{"d_model": 192, "n_kv_head": 6, "d_mlp": 384, "norm": "layernorm", "qk_norm": false, "init": "normal", "init_std_down": 0.00658, "lr": 0.00757, "grad_clip": 0.5, "warmup_steps": 200, "decay_shape": "linear", "doc_mask": false}
MLP neurons of a small language model. Each row is named by its layer, matrix (up: input weights) and neuron, and shows model dimensions 0-191. Each number is 128 + 32 x the weight over its row's rms, rounded and kept within 0 to 255. Numbers have three digits each.
A block is one neuron, or neurons of one layer that tend to fire together. After each block is what it responds to, as a language model described it from the Wikipedia text at the highest values.

L9.up215:103155108084123132134157101138160107150185191151120121094188155142097132140073147192098118140090090098067083099185104151081144110133112178108147186141092121124202086110186130199145121162156180091082100179107139141113102088096100117108083122114151109085147170132077105127071083170135045114148130152102112156148112095136074101058164157087137138167110127126148140115139134157162149098140121114092063121097139112122126120130102119133172127132191144181152130155131158092113153148099128162075084144185110117172129158125127013133152104146099083148172127150103134126141118086139112111
L9.up234:083107146110152173118050083130111132106176139113100124115153138149106168149128164180114071079177128145136139111173086146104169124102111155149111098087121152095145096096151135134125192143172074086110107123135120099161088153153104114143196157137132114112168142108112213148139138172107114075129150115190174169128072128162079167134113181117049125160079157103114084172123079072118158056149106130152094099132142091114105088154088173113131202092187082128161129134148149125117166155155119179095099157163150149178106099109159080140174137160109093105131136157125137097075111178143171119
Responds to: Periods ending factual narrative sentences in Wikipedia biographies, often after a place or date: born in Memphis, Tennessee., January 1854.

L9.up60:115158091082178119114139125088127156135148124200113081102173084119083152126150125155116162081139096122099176068138160121141126079112142145107101156144098092103122125129118160123137086134148115151132152146120093080145109068129140130136109181206109109157097147112115150129084143170147110056134109069129100088129174114138038072093125172178089140169131155084142129157079112135167127096113123154117158106126134130081217126118121209141164149128158113186170106133166162127179145147193094149078084107082108138116130059145157161154172079121171150162197125155139087157111097133181114126
L9.up281:080091100163131146102111146180089200130153111153116122100135109157126151084155076136078108125136148118128146103105166113166137125101110123111098085166144139074215189129150076157150110177096139103130109118112077134111108123112133169110144150137194075141176124088100147116163123127135079216166149137157075124089094104095061115099102165112149091068159097089117117136116186079175107101100141113205145162110097126092136139153116112104128154095160103164149131165152174161188079164142153082101132131111125141146151114174179122132162081133188114143108175184197128114088137100141142064
Responds to: Bare space tokens or short first pieces of an upcoming, hard-to-predict word, such as "pr" in printed or "V" in Visitors, and blank cells in wiki tables.

L2.up24:121118096081146200152134140188086140148095090107158158114143068164145124105104159143142121116135133112137132077152132123147168119170100104106164178155122152163104135132110107161191102068082126169108160129125114120145092081135173125113130115117143098151069136132108149163105086115184127136180118070126117155132130109115156046144112194076102117170122155158132114131143098103139133096124165192095144123106103137120138122109079210158125162156182137186124187057103144122126139105104124129041109133060171203112103162088114114160089117135139070170122113168187164163061152141097077145
L2.up60:107116087130115106140119151150089106077187147108115132105141110152135167107114177117155128150207125179128114053194136088076112138113121139119096157068021173105156116135139124194082121198098104134135128072148111126087151130090128149126120103086118148146184149136128123056108101133167138137142122087132157126126130076157077164111099143118123120165093120146159122148114169081120066179172102109099142140079133094157173106100090145159141146181114111157176129141131123151142118113152163109097133104126195172070165093108070120138161167150108108115134189081084216179134120092098155147
L2.up162:107047048123104126103098153184038155075098189134110120121111114158129145084149126131123117083125169112082146085063132122150147134144133156120132106126139180148155075102133183134155142129117099153128149098127124093124158101092161155140115140076152101188148121140152138113126062099115139185185104117183104169139115135090136160184147246126136106146104162153156176156146097138139097135103112133113125082077130112124183166137150133197133093122150118122159141100122111140104186133128098151174096077151130177172127104135155102125147109145048097140079090147190189128092141155158112088
L2.up205:120110140081148088119098133123186117150207177117157103106124122118151121106125100115171093109127143082176188127185170078110121132113088140156156180193114074096170103147079140118089093147097121104086128111158147058132098163118061156153141132107136158131169139118145175124147103126136106156084181172181148161083121145169119116100104185137124110148141102067154117197098109134148117135110154135142176147133115124156171142157097120082194112123133135140189120155164147116092172102110153138082089071134131101072092139143149103077192153121196072061091124096163125116121121139072095191
L2.up291:151083118121150116156076162131072134140158167110165084094105159164135177140100145132125089098152168115190120085213155144092088183128098106156146089156075140078176103152052159067117160121173121113078122159170126056127105112139180159143107081160113107199109149119200147138054137085152164104137161163171114133159098147144134136094140163139117162084056112161128140153146075155141098120160108118125126098110119139091175122165098099122119137146173175130121137102101141128164158113134134132138073085173096129097075136145123080132149111083114153148102094151195194135083093127114168140
L2.up297:092092136099149143170134179167120109190159115109160121157095116112133114072087176080163117112131102095073134097160137109163165142141104204091111173171082057111128064131160155079108096100072138152101138148119141153143095107131191130131176080107108109159107130156146132118140128166193133178130172063186203192118103122124125129157142068111124085118099096158158133141142160106168102081100169166059137142150120155146118107143119187152113202151094101118136106145151124139115158122076140210106119135142145117073104156154118092112076139077176122158106133135096140101109113170114072123
L2.up325:095149079176196120103128170099124131128111169140116071134171128094052121122144116152176095096106175131126147096124113094134177140066079164187185170175106139157128161164177134164128129161147138115152140148112136077123099139173052121075100135122145097146090130138132148173139086143110113128143132106107087146102084125099112081135076133136145149143142169112114116084094160117101183056202142132166116151115166109114070095181100114149153133185107063120123137119117107158128108046167134132072130202136123100148066161149144164086159116089125156194126136160127129142106129171143061090
L2.up334:135131148108144088143132170157086133121129159110187135089128206114135127118104111129193103104126096097139117091142168107162142107135185068137193116145085129132153091145097126133090139130151122125148129153130132076121125043144190106155132081143125132132110083165102194120131104151181066097117204139166153155146142120159207082156103137130119121165055165162162093103068169134172184021151128159099106069144119179075123148132065099090123106133093095128147072140110082114085127120138160144134149121166136122140134112134113148161154117150113115132099109115108114165045190111157129107
Responds to: Full stops closing factual Wikipedia sentences, often fused to a year digit or word ending, as in 1974., Japan., continuation.

L2.up61:168136088113142133103151104134181057118111166097116131096126132091149146100165102223133094120126116185154085091132084116125076137164116102156161129138063210099132193148197154097135123122105171147134138136102092186054119101187112120104133163176106176178082123134168066100140167136141119120101103097073161155091122109163079058094192139135183140098150118097112143133143164104115119131121144110134121133122110121204139124129064139121162154054138081178173089145133096112120152152113149128096148123121170111090132168121123150151169088130129107133162202137129161134169140096127102082
L2.up198:116154051116098142177146090105117116148120155075160151110203076199132125090137122126132050094114109116149113020226099162120147124107180158133153134064115191122126159126135159126112147131190133125151105154142128132066161123110118121116153193125131126207132141114175099091156129176113123102083123085134141115070117142162145053152099164160116122144158129128121176111153165156104090085146090133152129070168150116109145076139119169095111106144134112145138125151122067123131182114140127106163113163118083118133154114169157181151161152102103156108131130152099119174098147120075122049
L2.up293:067048065144132105189129131081159174057137168145111161123105126107091169126130075146158169111154075177105153179108060101151141123181190169165112094126121156121139087150125125192116141093071129101182075109122133193076113167111095153173093102181121084155150124134181111100154205130107151180116107080137108158169148106140133096132121139149150165129118144105190170194123077134133095117146143107110140138186138095080144101131108153070102112093124104143141122166125168124112113137095134131128105152075108099089119111150172102125084168159143135112116109135150129136153145166177073081
L2.up312:095113095087155157092165213173105169178136110132156114110148149131143092097121143114076088163133152122173131113147083137138120136162106117147068175123097170136109087108128124111196157124073086101171118133073142083133127102116133166135130182102157148084121133106152100102140113070126094141149128150153151183087166124110087091159116192139108143190191068102156166122159090144151146126118092122133148129169122116097151111155134132106038084110176122113129181103048144132160141110104103136094072143140108139135103030161161100113116147097153154159105109208147124133172159118047103163
L2.up353:118107127113156156147148093094103176121120171180074114090073096143155148119170123135148099103123108090113155077121095056129124120109096195153140191086118135090136133117089173128178101167063109123135133125064130136136150150143105150111090109151131122166130106165161121163130107122136150204081146096105191182166130121188145128123148134159117109106176142125139110104101146201162171180142138164086133166139130142122122141105089121146089095120134109176098100047090107077161124084084148145124034137101156100118148153125143126145124089152129216106094165171106077156190087179104086169
L2.up356:120111091133129176116129181182150175090139144108117147075121117125104150051105186122151084104149131105108129071138097127132086095114106128163125140119149153134171119107120127092139090102151101131145072173108165121122125106161154143110130130139107170108139088192099124173117132137095104095094211097111076136062116170123148160124128123140069171111110107075108181166129131154178079120181132143150109137159109194143206182109082103089155082124173088091101144186076138092109164149088159147105145094133119113184123085145177103158135102106159151065106160156125135201129191196119125084
L2.up362:133116109078135123102106142158109171168112113160114148064111111082071124125125189130140113186103122199158122158099166106145179115168092138185094148143146146112195094089143104124155188184117124130089089099095171147095095139183094124084094130125163093098133131166140135119156042154113138179115171066143134100136148141122175115133114099095117109117154168093148135108120126146175143137118171133167103060113102125140136207070080122191149046125155102130153134083058182113114155162102111145154118109130086127151137117112120116026120150179103176127096112147140118152156092156133095098
L2.up375:133076122155156150101125090126092152208112069096107100127111193105131213140104100129120138090098085045136169139126142152071163117166117137105112130142167126212082108116111151128186123138132095091102152193129071151108096131139142181164066172091188159148147107153134096136139112109080168159099182143123125150149164121120086122119116157108064161089122116124159158128135070198134096113164100138105116108140084174135078173209136121094121130148140110156129148087125092096141135103095157134146143187132166052134112112133159130116106087111171180126091106165172132152126147151119092081
Responds to: Blank space tokens between pipes in wiki tables (stats, standings, transfers), plus opening pieces of split words like en(emy), en(acted), dis(mantling).